Weights of a small transformer language model: MLP 448 SwiGLU.
MLP neurons of a small language model. Each row is named by its layer, matrix (gate and up: input weights) and neuron, and shows model dimensions 0-159. Each number is 500 + 50 x the weight over its row's rms, rounded and kept within 0 to 999. Numbers have three digits each. A neuron's up and down rows have the sign that makes its largest values positive.
After each neuron's rows, "fires after" lists the tokens most often just before its 100 highest values on Wikipedia text that the model never trained on. A number after a token or word is its count.

L5.gate238:495499443582460485393584585494550408488458577488491596536546449476504528433546437407456502471484580481469483459566537545474497489634497455595565515535443508430483410546508462510527523556423527528549589486480474525533425444515567428446544393421455473460530487498514533478576533459436478459441565559555485513579453476494513577474473447569433446544388504442501560490551501390464525463475523500410503485536532492473494578439473480568523498450426544508435494501515575461434465526470506
L5.up238:505585531610425570456533550539445544507454564450524535617553453472541513463506542514517454485365487526437503408519522453497572502470538455401466433551500498470478481550492569478499458531548499511429550572576485517517552459490506446529550519513481533535465491583406579449482482454439549420571542557403499454531484557490404551614506511452436446434417477464560523520576405462528400496462506497429403479469465445505492394520459538465501541496523506535486526482573466480496504504433596
fires after: " (" 57, " 4" 9, " $" 9, "-" 6, " −" 4

L9.gate33:496549449479406525447518453435485520479512512460450462497514429464528556507507499414537525598507498480592450516519435571501486543496467488597416518410517409460546456535422562522595544470519582371486485559484437448575562479552505527423548510471465498475494530539469543523527488505436523436527519462514440501457461615436430568461487456407603402613496551465443498535439442428499508419527616558498503420464524474486461456487536521537490480500465563532511487484491573500469495505536639
L9.up33:475520500469486528452578514538493502431391508463477457543515452550504527436422474506599582487570480524575430498428432461509506571487582518516412572462583457489573397469480507444546505426485506383507483518436498537519472451519409553561472518476522609535431489604496463470552565560553489476501524534472445425509361558506471577430424574482527525534585516486428531461426512476542522566452539475460483474424500527472456495418486530442538619510455486514477495596468493475470445448514545
fires after: "\n" 100

L7.gate281:519473493531443519437491498464603455568528427387517519579489499521421470561582623551540493508452483557550453548458494547460509489464430575545498564487517543528508514558590512401487588485593516525545470524506502502460554436556506469446602436449495559462511509502514392571535439486539480509430474508504533547439425514546549389494493534473472402473520507508569464384408556518520602539530534457468483454513505554571514483387551472534479522525531441433490453430462489516492486418516395
L7.up281:480434610525600527471537512527421486467468401500486536351530469519503561577566537521460504473456459468521499539446530484451485557505530494496538411434447505501496550510457415443527556550516405348462451536491495579467498632604522473527532532422527485462513461583471493518472514405534512480517525382441581498488436516403491423516479514543495408527468535494466525543563560478502553589520443483540557541572601480445534509445526483509522471579500493513582495494474514525468597498463512
fires after: " s" 23, " S" 9, "S" 7, " pr" 5, " c" 5, " Ex" 4

L7.gate342:537528457519465431581426452571417469492531469553473486523531488454493501545467540449436553449490524438518447566569523473482450624521513403472452594537545464557433514495542510478486538483519433425475429510495469499491508418534574557418499559471495497546471505591489499542399506415507424526527495461462463538478538569436542522484455512557502570500523526487489458561369457481533530632446420574515496471471574527424550465430600551509499580466442468566515562392513434439559504522493594
L7.up342:457486432429534527543518503568571488488540512488527403564437451545510556550421462449464544458548402457493554495519572543521502669500496496429484589552429464439450543441447541541472523476568380429527490544551500577432596370491580549382461498498478466561526580431508419550514530553525530519499531516454558498574499550523495516521476442546525435575505475534474460521484524486472499517565412563537432445523571529415468450496517572522504486462487508594501554449514484520500501430466471
fires after: " H" 38, " M" 16, "h" 11, "ic" 4

L10.gate3:466543415542534400479456647510476533536458497507533475541486573508458542424524518500528465506543453515436562551411531593482457477502572433511448559493456489434473542476422470538457478579445526444571491507495489497583460471441618592538476533475453500556431505476550500476520467467593457505467441512462401529455551440635507479523494559543453529575458487504503512569397517481555495451449491511482461484529617500506578521441479490391539479532443559527534561525441492368514537521591493
L10.up3:532350537491499510487454536533426502606499485467459502486493453447567463514494504475461532514516451431425519564554503452497551600541585586476429551495394459526470547495496569453483483512536486451533541486480464505524467384475542567501497512616609413525472530456550622559530582452490510503555449559495464506508531489581445597538517492616499485563486589558501566520504515490489411466475499491460583549480527466469596468431413524555571509435454505528460555470523503456413547554456531
fires after: " H" 28, " K" 13, " A" 9, " O" 6, "y" 5, "h" 5

L5.gate347:544581490547476474545478443372471528501422555444546503446480487510540433499635473515523454482491548512529586464564505398400481482495484529475526573498454452527475513435478584497550445462493464424458513432487447508536592490480547592488467521619592472577502459465513502540481473475397540537536598478487536509410509424442427538455539432471465538551533607480498542497484514514578525500406503616553458526402488478455473545510552394488467469592460474439504480535445447535546532463523507
L5.up347:508535482555457459488539519552457496538493582450492522531392431449579434501463501510430502567423539502473544456464561501451472495459488608552575555525460509469512562537486575473629483409473456452506551526475409474466440494404539544502469566524509503541493465487465463533458472557491437472479535427526535425465478546513457575581494472533426513551555600530427457504564460495555524439468514546553584480440480481478523551392534452505354538447544545536615429467501598570516520516588538
fires after: " G" 21, " f" 15, " F" 8, " Sw" 7

L4.gate162:510401469506544561578534505472508468511438479565535441411529445392453549490517415532583513519496496483523488498546567477456556509570476443454568463367478547579522529502494414477520611539628476448565542474492413554602534405538469517527521470509580461463524520535533464373455472489444444516506496525512502481418549506572496551491469559463526446464483504508457546534555574454445376541466482453550519398505502545512438508516427482474565557501461453484470438485497460429467479521623513
L4.up162:466427467510519580534546523505544534450489522502506488433583459378514508493573480535610506453491531535498545475600559441506497430485521476576552518333476530437529517536428475523518557628597430465533556544504477531575488402527504530496475498492591447446506571585547514419530459467374524532485588545527448531427594510482482535529455521500471478450479483487424613522524502508508451565510508446504503466471460405445491573507480539480544554510464496461434442463523415484504478518567409
fires after: " (" 90, "\n" 9

L13.gate216:400418457524496498560501482511505476611534535483415464598523497422429499576474548533454444544549485523537520534608485533499464545386575522529616405524509528530519551522461508407521518449552492527546585444405498492534441430499475479463476486489457506473519511427528525501523517470401481482491584457523490423526492496516435494440468460412437525532485481495402528506482540528470548542443522562538553677526452468503586489469523428457438455520507473429553449502361473441555502535535459
L13.up216:548546545457535488542437527459478617543561463531543437374490511466436498507475413494498458487454525452463413475478507565517546479466597514583509522450546457571539441491488424522407452518394467347509424413466482549616558517507458502487517441442516534447455558516564471543486501452489486507590452437575555561463516547468564376504453520452483535501465492516572466552492559512546497423542550432617517453482533560565417490495453504512545543471467548506483489558434522526502577480518544
fires after: "," 28, " p" 8, " was" 7, " and" 7, " he" 7

L8.gate60:502479441427584465544405520497411507529403522488535503635442478516447545453429550459496414511602497447541478401534483529513524361452537515521501442502467560457541481618524536541496445495475447442518502610494561519521483452456465462456439467485464534511521480504446497455485465491528466436513578491613432491475528494504537512543536517515522545518459479469492657465505551498531447534521428525573484545575459468452564504502416552558530548544443503480604520498592445565496423407566526
L8.up60:474425443458514476476504360519422527482373553498460547547525485481410462540467608457387422516489493445567509544579469538553512445470545492526510543478567496426415449593519465562441429495577493425498516479434508415452453435413536521462520569468585548478515471517458349540460509502494450435491513440557420485512480458504463466522523498471419368416514465443499459550496572439436541474518500573543466541489550453454563541498511486507433499494506552503558459513494431535467454507489499
fires after: "," 63, "." 12

L10.gate186:472589458547541500516544561602536584509562483406481503496490471480509511554444412467496551480473487530539516414555473479428461530409599481471494576543497522495459545446566530459518527534495508519428549499637467468386584595442415463508467501538520486528536560516497486424533412525505443550536499571494514529515493492451370526518513445534470455564463592484507559600449485506505421535506488494517583572576588548455496533451506553452493480483428464562397417495455423587519470536503443
L10.up186:531564544511618442579508544435430542440497420513507433443521447604537544550448536523471504484414472601593532494547477516569462555454608496523528520473541534551488458506494588536600430452452534470498527541560526555510472460514459416473447389471490572658481467453534613420514537500441555509483478545529597500516520426462463419585502557433491427510498524482523555429471512471542545495526484457490533533526503491510532551504489455454492514545500546518487435616466479469402457563494506
fires after: " f" 16, " res" 14, " c" 9, " C" 9, " F" 8, " Re" 4

L4.gate423:438556494488552569503562552587515589419447536537527458574581514464505461488524498425428483482498418607541516452542563503513491501548508546546440562363515510449535517529487475498600522465459457411483451515551457505519537459507474474466518500530465571544487563601470573503483555498336558556503574509463461537493516439439402505466407538491518519468457516415436568530506471483495521498565640437442489463552511493475549454432469534491454451492479590388470440494512476447423510544503483
L4.up423:533519580540569569479469471421435389548618486474573542548424480541516545534555486579597550583572527520531509522484460539519521469487473445466541519498444514493501490450516517523430433514558492556491540548506512520512457594514581488574535432440550458452565509397553447484526489480555518484515464522516556571460576504589586505558531455471520502549501416555524459429539564611516411495471426540542544551479423535485615581579490507481497535436462426484455544494402478518597498444523455
fires after: " (" 37, "-" 22, " \"" 8, "/" 5, " un" 4

L10.gate48:472478478558497410486500478535540503481462541486518458424455488421507497465552431605536315523443433573498490515533482489447491517482518565536552455476480447465509503557550549591514490423478470527537562452494438424449590443481431486511526520490509555487615558497491480518464528477429429453533626562538544548448479411480463486513504532573452489482493475447497450510448530557486587376563570567521434551486438501460480494499409502425526613465571455544502454442557434443439454463548497
L10.up48:382438521551539451581555565408627553453526518531444486383544523550466526506502494441538440412534572508530516491458547460519532493554546541654516414430503461573533437485568498490465509509492530480457462490521501505463443562489514443473489373471437509441476527441614468562543418475430535468464507519501408530442514431562549509566436535548476603474478514519509389487452506522426445535452483556577494443500521454489545506506509506507455477442532557465520555525553516523552482407577498
fires after: " is" 19, " was" 19, " ab" 8, "," 7, " became" 6

L10.gate76:444471392536477469536403560514430465511479508457437515547488393539502450391568536556476361519505392556471530492599505526504528521503454529486502447481409443470414505517498479502489408565601511537559570524478504505472441455504557395472495497543504537407594540577513554474534527408427481493472582461450499499462467440471491534587432502503451503490515534493573541535391533511507482530511553536478508433536484414458537530505421388473573532554451512524515488493488468465514527360483517
L10.up76:511577518511542523456580439449529395504435606502534520416502466522568566502470501514449476556483459566469532446539383444538459399523497520492414465520530492475469449504527541545511475545406498483417471523587515488499440530438518496444574499551465578458463529537481469509472503497542495486505538501398516408479588627521408553471517505458540529604489510519527522523532490458463519374562488398509395436542477534488421513524571560534455413518562582422561451480615502520497473462489495
fires after: "," 54, " (" 20, " $" 7, " n" 5

L4.gate331:477516491485521588432533521407526518514458565473544549537496495424538560418449460585477442590546545548569474532542454459488459549424537589507466518559478531482541565533543473541449462481543427527521511566487449385502545522475572497470589479582516542567418580493536590539440567434344551468561507566552463480439521486437468490397503534459552392493507521379542466489493471531614472462514497430505477492511468492433516486573522534538503586530500529472551595467558455495558523494518491
L4.up331:496535492474509556448575429412547493534541526514509535502460513449465535502452377572518432482480481475562534514562455505512462515506525577424507494489473540454581511552534441523426463521478450562509531544488440507490531447429547465401600457493505583604443522517500618563469447498468587475445502558523476448540531485457510458394513492448612396436465480373540504537495416548612429496599492449525497462535522432420606498569504475580483468505532485515545515390534485491558506491492500
fires after: " (" 31, "\n" 29, " \"" 21, "-" 4

L8.gate344:467514526563440509429479537460411555405553522555460484481397543595517472441524487521467545481575520545569468523430475475481554505535499482489523450429569473505504557534458524522499512544483510490530523519494475560477500561509486587500524523530521538490539423553545525545531539547482606539520437409518481579463473524609534444452507475466610502488429416528512581494410563451540586612431516517541528567531587508450531409460501514474595478601354480543544574420487584533550552475495450
L8.up344:498510482542473492503489598521420460436542615497511417385455494387512497435408518520462465505551489547523487511550437545500437526627511458478481455449529505512469470453577599388511449454506416513464439463421468519584453559592443539465508423517471511574474555615515484524506508456448502470447505532458433522485452487469424558426525430468554494439459521487489498537446461428493563611471543578503484478564457469467457479484544546459437416493460441568524505546476420434452477533421508
fires after: " H" 21, " W" 11, " w" 7, " " 6, " M" 6

L9.gate368:463608552604442582543445451416543458491513491439533541496435519437489487419494556533518507522451530548557483509515472554491527413460403499568498493518466461454562476507485514474500516470491556522582524485545495493509489519512590521545475481518545471592573518514523475543492456393497452529538531526494591498601443447478410441484582631523348468571473581469474490541483603481487497523520478564583535382467416511393515518491477540433447492576490513550438556536505523515433528401528495
L9.up368:579481383450460429551578533476553449480536556476536521427486480484605416449492511474478534581509507462545576406495413487485388567544515523435556496561589475553546407465427482478489482459392495517472489488541482472458484482464518463553554446429532483590547472455533523560595505466488479506526523489530452401460522550517506528473583536542525613522483511526433496553554453524464516565497483486535536523486430580499485525469463549627451532449445526485552461435599458493507640577483523
fires after: " P" 23, " f" 23, " F" 10, " p" 7, " B" 7

L12.gate63:448517508498489502514597395483480565530501487450515475556454500513557467527453595475528499476479426509528423493532571473500520467480464585517501519417426384532392498542555496451474558521526535526431512414599477515481513575540484528533444525515552514548556548512482502503494510394493496507484450550441419473461466361463432606477420518482440544570483544432476514519465471492403514521488554586552508558456404417490475537435549474377496571566585459465479429573418496510508538543496417
L12.up63:400503509588512449500599474582488547536462529503511564535405581435592506446460543556478521545478386464491449590439499576521499583513560448480532536476548409505523438496440498473485526549504448535516507441496551553447545541528570532497425497546499432458553585575499545509418518479518406463493485448477475461379495416465445519564425427472526552479503556494477446433549561567504557586518439512516467504476439385469455552420500577445462530532514569551441464551446523466534516510486578
fires after: " f" 22, "-" 12, " def" 6, " F" 5, " w" 5, " camp" 4

L5.gate406:571483463521474448574556452471433530396492570450477545437430477512556521511460436477563548414420452428564406542519493572510492537538571560549534523466503421491505481461414477445563516527457552479560465493477516563514456533506590563491527510458558498492521535484559529456473382460452495504458529442528505467463432474551446695470560478440539450602446489504517466552461447459514478502519531481539535417521536526504437406594578535480443410523518505564576438508536526536415509496545560
L5.up406:529540516547442479522527471452527461525525541507447568600557498549536531491458499510541537588574556547493573586446497528557396544572451514551411404472557512568608480569590518504623530512524489471511456513416448445431440529455504624540476520569524485596502472493475519549534494475486535514590571596583553540512512466519516443454479514432489499393485442449514523495511531366528545552509579535497504503454500439512395472510557539512535450454514564499451462494437447566447444446526506
fires after: "\n" 100

L5.gate375:447503567435373518514470494508384515463580608545485559469473500524537431450464461423507505551521480411471456351507406453383564444447462525547532489465492485492472545470522537491496457620485482567468513545481562502559524493514466518512505447434537457509427455454445551504424429445467513435538567444477492534550436540506455468467506549510423525595451479456447518501493473483536499524502576510431549502518427452472478562454443523506477603498440482507544500499399500469353416526467424
L5.up375:532533515437500567481525472539403443490530595437472499518534464527536439446486536448594500503466426359491450478500451410421532518446447560457518492502533513575492487452511479604464520592484526588451584476479575573560591494539442447560516523425443494414446582475523590559487481455487565450428563469450502522561554556541510493498520502564499445512504474440465495526554469405529586551447508499444450480519433399528511508445436488585483549548434445495516481464407524503385494452476478
fires after: " R" 21, " r" 17, " was" 7, " col" 5, " sett" 4

L7.gate366:492480422458562546482422412540509463468533562474548459508542464564554439451486538443411530436537435508542563504517478531457528495547497474511437502492513634509516506558469544406543454531435438429556476499554503449487522385614456504479523617480438571573514606460422509539475570545386542584456438484440420519437544512482455502509438419464430501482469542423446509560556538440439505457449524518560500389451475426542499512460464476414505455535512459462555503457499490508540501518572455
L7.up366:546461414535511517518541439617511546501454518513519499599536463520487484426481522445523474514509388460505509531524488502483518535533413519540490398520478471484553536515555570473571511489485434589503512523521508440521501454573563494571525554459500454535461523427403514448513517516517514598499465474402519568528584558542545405497436435514342531523436535527465509552604516490433472483467545631549517448378432503553513576462455530445543512481536486537501469429567382519487493435590477
fires after: " f" 13, " be" 11, " H" 8, "b" 8, " r" 7, " h" 6

L6.gate98:485458417547523504559456497471449488407415508474540558505504428516506576499429481552511395565541498490521616481552516535533499479502536628529565426483614505390570510549495542547535467439380445515515537516398532459514528463461478503605472529433433598543630583543422466516501502469473455449507591513479503495452481504435475489476528444525504524421459529540510564540537567475501479575539525486532472550503547439446511467561462530472570587472413557487537527513541411513504491411535516
L6.up98:506513483485478512487565574482437507430385505447607537481510431507436579487463471466429431524485463516446450502525550452500498439486509587517551476571506490447470509537482472487509482481433447478499497510451614528437481464512414415563461466394532490576548477566394555499530467498531450407560539387509451500517521457481443492477523523519413479465436471566407520478598499470570532537589547484517447537598517402540375495531551544503534526483490564439611507467545444490494399557517547
fires after: "," 33, "." 21

L9.gate436:456515437598506481469520465511451520534478566389478427508447504431488652514495561514513465470486472435518530431556508497489504479474432456507587537532458508527465487431586558407465480496494542461440545488564541574480553517457574472467475417524456473591530576521575523474480481539411458528524504559549453564505505555515408529379465507483517360563433514600509503633422493477526406577472605505458553490539532515494520438441505550502464437500528515476508506525444595514549499553536501
L9.up436:438465438468435533480509501487444476584459527491514452496481358509552496469466489508517493526569535407474517510559497524442515544548514521443514454555483476516533491578425663472476413578454566600560510505451514541344510484574471438455484491450540449573433440548498508474557486517518536532487484420481479549500539544467449491396530531593550484510427552517566473479418483516539463523471503576476524438596454403433477477532510552492458415538431414498444499445544534470548481613537541
fires after: " M" 16, " G" 15, " f" 12, " B" 11, " F" 7, " b" 6

L6.gate145:467461562497545509472550427574491579609468532438491523493518498437480540484453451560416480491530448522533573423520472362477493537481435507447436468495461415530600498508453460458453491538501531527449432484438516466596578515503482516470583494504486562537538550524507492435435481496573515505401477562544544482483500467624417459363523518537522608537482510473412538508466529555453391471436555526427543489598483605487571480570493510505471490543564487464438547454488484553498557423530457
L6.up145:531471566476446508556517565597493433581492639434458561513484455482593559481474433468544475471435534491473503492572498446500555483569446506404524485474394465499507577544481532401521496510486572480527418457560483530468549511538519418374612552517558542506537548534426507443481497473478539515524382510503469595529519477601578526418506500488476599497578558501352554485407527495450497504472514509459509484574544480527458459481487491545483429483563428483541559480480458486454531560502515
fires after: " B" 26, " M" 22, "B" 11, " T" 7, " W" 7, "M" 6

L10.gate83:512556496613446462584533503563517557425612472475532496551440571480504567590447389496496482449510472616494487564601596548517450497435490579513463493509429520516444535511433502376438458527534521462475429451501469520588497514490410540464480536532498447475440485488455581483518575453535494469461439558543459456441472534478472406485456489514552417496494555560488443597460488486496528418508552510562458464528539616523584496527562579549530564470534431498586518544546484511451535537549496
L10.up83:458524520470564567515508472558571547490557530505525490508380467507543497533505453484374444472375494480504607510502514429473523528563478484514474480563478455503572546491483537402486524398515569565460461449479516571424524511499482556440495551562513456561607542424498462564550482488584498461494509548475437471553463489521441551453470407590476460546444575482408473507509450553455393539441466527525539601495423589593550497427550466491499450439510446555537528452455492534456430534528411
fires after: " G" 17, " H" 15, " C" 9, " K" 8, " T" 7, " E" 6

L10.gate218:518494498617556418450538444528454509473442381427515430502484493632415506492632565484580483572499522560528417389455526515479525596490520607575538537555443545552517497458546480529502489511488522463561447519488465485493528498530563565385366492387512471515459559499560499569566475518553485550482528463539481528547430475508448536463479551485554538606450537456494512512491594525559480551508504476603461468543596550497519465467506440464492466562544532465474456527524546497495456459528513
L10.up218:383549536547386475463528434509490455502420505510440423444450408472543528600443520508588603494444342470471436488488497458432426573563546482439489437475477563523576525479515547520502493464568522510493555480504463542501476516516486483510427521490498504543511526511547462482472565476560506389497508419499479528536521479498448492528544433637560572391502521532535483546528421479603530534392551471536386540469518558574528477472406563464439550437506488480486490451453523494502507469469552
fires after: " S" 33, " H" 10, "S" 8, " Ad" 7, " s" 5

L5.gate363:528509433521464548465495630493486548508485429420460509452433375472496569470551469486555470443435463526572504510456483509527484477512507563561532483457487407509555493351467497502533517485507471456498486536524449526492551567550579522357550544507480450577501483612411477476465455561497450467503499423534500525523385529475490630457415517481475516616547546467425493495467381545480509502547590528454564402452514482459481514462536589435478521541422484430484504475456481538544546499484493
L5.up363:460510473474510531380477491480431447387374480548518503512601435490512491445431580548539497560539454482578444560489512481453375535518647459527387521475520561569515415466544490564516484427435564454543437489435437449517488449496482509492586475537511526446591531464525443479510507529423620464467580590490513462511497514489492444483485563477558468422490470478521473491517529477578481481439510565460473437463528577576467514516515444530555480450468580550455423533524581488469482519560482
fires after: "\n" 100

L5.gate24:471489581555446510463526570552506561416425553479524446545491508469482451411520519435419506513499622515440539520512482518473526540508354470564497539524422506474417546513455548500575512559521450398593441571524522523533473522552526503501519624498552399556537468543491468453543562553481491539599444467514555447553520477502470511593482503545384577454550597477442548530458479493472449550450498469484566531422464531523476586425460475462465439466508513508465451566515524469513539482420620
L5.up24:529545457547419541522536486423491507485590566464513508507487530476484484413597525518533443480494553497489582513477480538515486514530318511475436579405490497493526555449538538428510467491554467466508522496585540543491460496560498520532546564596493447517593501490410472429512433601450498513583534425493485502532462431588377469547492490485383484568534532539521509487500490468350486541539548529497470501414463451588476592452552492403515483460516516489524448546521480466499574466577579
fires after: " F" 23, " f" 15, " r" 8, " L" 7, " Sw" 6

L12.gate153:591451444521538502500542502569550515450476499478505402472483562564483496496432427529524499585465520492544516502484530485557510562558511515498632483508496510498469594472470523516614467465431530436502354499522489440482442494479569510400480605533476456526557480631474572579587532514390591508554508506469575563521505503463414524490438488451545514430391514478463533482476518500394521576461470383480439529457518474498520461445552470417516510471440581517504496529517557526598463511464535
L12.up153:529455544501468395542494448485574455490545548553549489488534460466556411463391508504450617506448401486469439492426466457474532550501443472469632560523520432508451567506465509392455516517462495415482445519518557475535502569534467628542460483447379453525451473514475521446595513496534601442459474565468475544446443453483514506547485478504557482495487534537470518557488553556431509593426427492529492556479539395560483485452498522495484451560567552388486474402457535541470520547453546
fires after: " h" 23, " w" 8, " res" 8, " H" 6, "h" 6, " r" 6

L12.gate183:501452454522572540517508505549471503503473512471398486489430440536489553511552498537568383515420480501430551428455510506441469529437502545505439453503451493494531499481467546518485454431436440466545548500511470567619467524456369558414411442453545549515608507524457523431475575486488480514446553497501566430552523438426470471498522484570526507584517483490527593471506561502481528479465490477573469481455497393399488556431477374459546514546488501455475419457556409509451363451486587
L12.up183:473475456512474482369463509503524490360534477490549525475630369519460588440461563439460425529565503567444537497508536462503492483564535533536499445439561555551432492566548487494518499533565440492389526599532487467498468524435475498535523568443503460470528453577564524591499546492420535466554530541537462529390458530516394573454514462520429561551541519576562476494459538491511552496514479489525528524468485434543460383500507604566503446400551427550498492516500419527541509498497528
fires after: "," 38, " Is" 12, " N" 7, "os" 7, " G" 4

L6.gate216:470437411506474520423464503515433492541479592551536557491463535431486443463506501525453590547412600447507489397512475487462439378441600482488496517491529484511441496472526507559468474482587473591518518508456526472516453573480488523556487471505519440447391511507552519483491567494575500504590586488499459439499469386467501547463444400611417493577561518481476550563595538562418534460434552509505515521574464518596600498467540510525491514525418578534460472419540464432489542532524470
L6.up216:503513411570588469482557549475465538543492566419548396408511488473559478473498482473487489439487441454549450498460529450453432516400517562560430513543470473515454397476521516516491475558541475445473468478438476517528510547500451510575530554464507563505492587484507532467460512500507453602448537510464553409514507504419522525600555519669391505585480546526556522513418449648498569500430477567518521493515526525425446467590484480599497521550547498409550508490526512544478566533563475
fires after: " R" 18, " r" 15, "R" 7, " Al" 7, " Bel" 6, " v" 5

L10.gate175:435527435501507476515543569527521522427561480473581525473469450490561580512523487425572451436584492448478477464581495499397437534473479505401509573510452478450487520520564555465506494552439586474451537428504517527462510487524501568410443442421470463474483516542598512479519357536545502514464521502475445417554425537426452601464456508499578470559472502500468522516393502457459432493461510481525528417550368541431538591511490468435489518600528493494631482520513507521503445418431463
L10.up175:568469513490466548437501449529503410558527340463552419515485453446493505437519522510522592541469465378483552404453453479449468504520437483540512563534544455506544475479513570459431433473505491541518531387466543415547517573501472543451474440542550551497432431443536600504456476492518580497533496473532465577472553478540491507549548507536460526516526467474437491583683592433474523475534478585498552544407518519509499473472473454500515571451510490522416436562564551546545551479468424
fires after: " L" 29, " l" 7, " w" 7, " W" 6, " Bl" 6, " Sw" 6

L4.gate51:487567455559571542459488531549506593481403467440489486580478452499532500390514559515544533391497501578588494489477515422524431501552474476541542471395439532545527487470465461483475496548521413508555570579516508417498476470532496546533490544503346489461487507538589521605479440516399469541548601627532478583529506433507504463502577566521484499474560527492399584543457571463454467542434546483551453565504422538488571474501483540514504502437431476567530493516562483418465530502534487
L4.up51:557418519415558494500543483417521499539437527474534544509467441513513480421511529540484515554490378520443405485485486534504433522511448576487521457534480531461454423488487460487455509489504560433511445412520417513526531397467569485441590432446495528502458477401429472485509556467454474433582544534578515439499536554517481488525473504388428508543473430471451388482530452623502444507562464457474591415529496533531559497518572600405500500527648536510470509555497530502568468505414485
fires after: " (" 24, "\n" 13, " \"" 8, "==" 8, "===" 7, " a" 4

L4.gate115:521492564489541653519524513539441520517433463529445463576508440402436469428508433479529542440540491537543494542512433491449414450583456516494498453482486560470501527441435469538542453634521465503454469550471514505632465504605510555478540526452496496555507492517474488488572476557566507496464534548494547425456573496468414548426395565492536433500548421498462581470419477516559495531496437468370490490546466502445576504494480421550618463467537517606451429491539428535483498491522498
L4.up115:525555474502489534554562477440494597479458436522543514579558344475419480500562432508555476555493417585492553503542518436498533414529564535500424491487458554487535558428593485459441445532472409562487460568413473519504462589500511486441501500490515447459504469528498526592541451476479531524423500551415522525435546536502409471472445537447623434551499547501500540540504498412514453504577515446413483543471445516432508486507412473492532493487571523601398499407434476572526441474460483
fires after: "\n" 48, " (" 5, "s" 4, " Country" 4

L6.gate284:418478495422484527523465434486493537538519513510482519464417576535483477580391453467489550517492504461530483416503398494384473563444484514445495526529505527483538440519406497456478561528448531504461511512539522448575473491504459592436477548526601490474475447474488529591420602481463522586453441460500421498477475552433533615429501492421447389560455465457530678438525537439475466516489448568544527491569511450572492501450454424586478509475491444426584480488508555502520535520533486
L6.up284:552531339500453545519446447431484580408540542490505491375498550565550524516475514522530407537591479483507501433479510480418514552452412555532582508510502536433440477496477549470516468503504457462447507596485631461463425560494428533551456539472463488529526492508456527506491551554512510503537451406528452457481478484576541585459488465363450496517438491501506503529537588406512464494438415552481539537442511485573556486463476488497491505497591397520634454496560511511532542417516545
fires after: " h" 27, " H" 25, " sc" 11, " Fl" 11, "y" 4

L6.gate33:460456573410461502450485524551468449544568529494444542524473481434514546464425517548525568624572442594532429539550491550459509536527534492423546436480433572399561447552488481508590545556435510440340529517469492598579496495472552517468521567452579546560557594478469442467411448532437524491488472486484493542503550505517466544534464469508491492513471498409379509522480503560608530439539501511493544536463512458454502501460570558493518503494517498418620466473425440542528555436512475
L6.up33:473579594531541498477442536498554425481472499426496591413454424504495606474479488628501628505545448591459495574551489554439587532605481457466488457518479549446490441543527525457563497561511449470466491547511482509583557585556536583542515468450523560483560543485537428493424456538436508553481418477477468559463561484484459568514455473477494545513507466461397522493515548557551573450499539481468499522421482558467533472504563507614484513485542502410574554452410430513603525526527506
fires after: " –" 22, "-" 14, "|" 13, "\n" 6, " \"" 5, "." 5

L8.gate168:517571607462470461613444546517516506465472542449481426437562456516517430457527526384496484521457450525489487525405442526496384405580409521491491475397613525472491422498482519570466431503565441473358576485495537482520392453510456528500478492564519516580465473540455522491514469502527510373505506522554450587553533421416529461582507490593526538536459442501472472588493480570534502521507453464548504463486459463538484525468437432546610451506459475515481494472471469555454495497546463
L8.up168:573538517479467452488519566529530511480520435472502535478556431511554456587483477508468547456502401454518480544430481382400417502581430521529470434497477585502458540468558512557450534475498461539457466507423511479587510522526492484562423624539448544452499541501554469465412557508554628348469526471481483552487525547512502513543491503547523441522589451552423453465440439477433544571528528526343522523521421442548502509447432474455573486526528531444480565405515510504473501568532510
fires after: " r" 17, " camp" 8, "g" 8, "R" 7, " acc" 7, " R" 6

L4.gate404:451494509487502534431516530574486499480504559508525473463569534495456538516534635485487521481596523501590568443558541408356523498505484451525574510470473514462531627463479528410520583568514366502470473560499591468497553528538535501468472565476524518485468616513466551512488549456405536511575498542558461563458506526468462495485449473551430621509522578499473583516454505459559471493585477607613497591502483447393481528447532487485547459546512493424520519426456478502483555496483459
L4.up404:599534564546438458482534480577487552496554513509477486489551520369561559481538598468551616504516539463570567497534556431501451536536512502498474539459389510541453487542556485458427554578515494525503535549539526547495573551453529464458506482427472499505521607545549528502479583493437698524508529593511559549471534484475447461538439460470426580445533484551533485470541502553543482501499464519532540536446515403459489441607509520472492564498507482448500511396503422560482461598418505
fires after: " \"" 21, "\n" 19, "-" 10, "==" 6, " the" 4, " un" 4

L12.gate192:484394478546476479552476499498485479445546430482474409461481441460457503491453506318529497448430448434512551432549539523526529437503553487452531406433495454515483561456535574542494533482490498515449489512575502470489424449489478551463427493408504496541413513447535486570538558619447540543500545418497494576466522479460465515400480503436481597543500544532438590588493423515525504509541499523520498566384527567401534493563540509450420526525542456479451404508521478597441553484439450
L12.up192:545403425507397549525553500548555493475637428482459520432463393445426511424406461422600480452443567422474416473518473564490597532546510482509522516420407486489547489478566617478552480553429526530508464553489499468525436469537476522442432492441563463551521518461584446579412556535423471508490545457489505545469510478517501520492518536498401497521546624528483530605590470554488518543534500490491469530567521530468463483505489434446474499475475395484585482478572508497504505484529497
fires after: " g" 18, " L" 17, " G" 13, " str" 10, " f" 5, " l" 4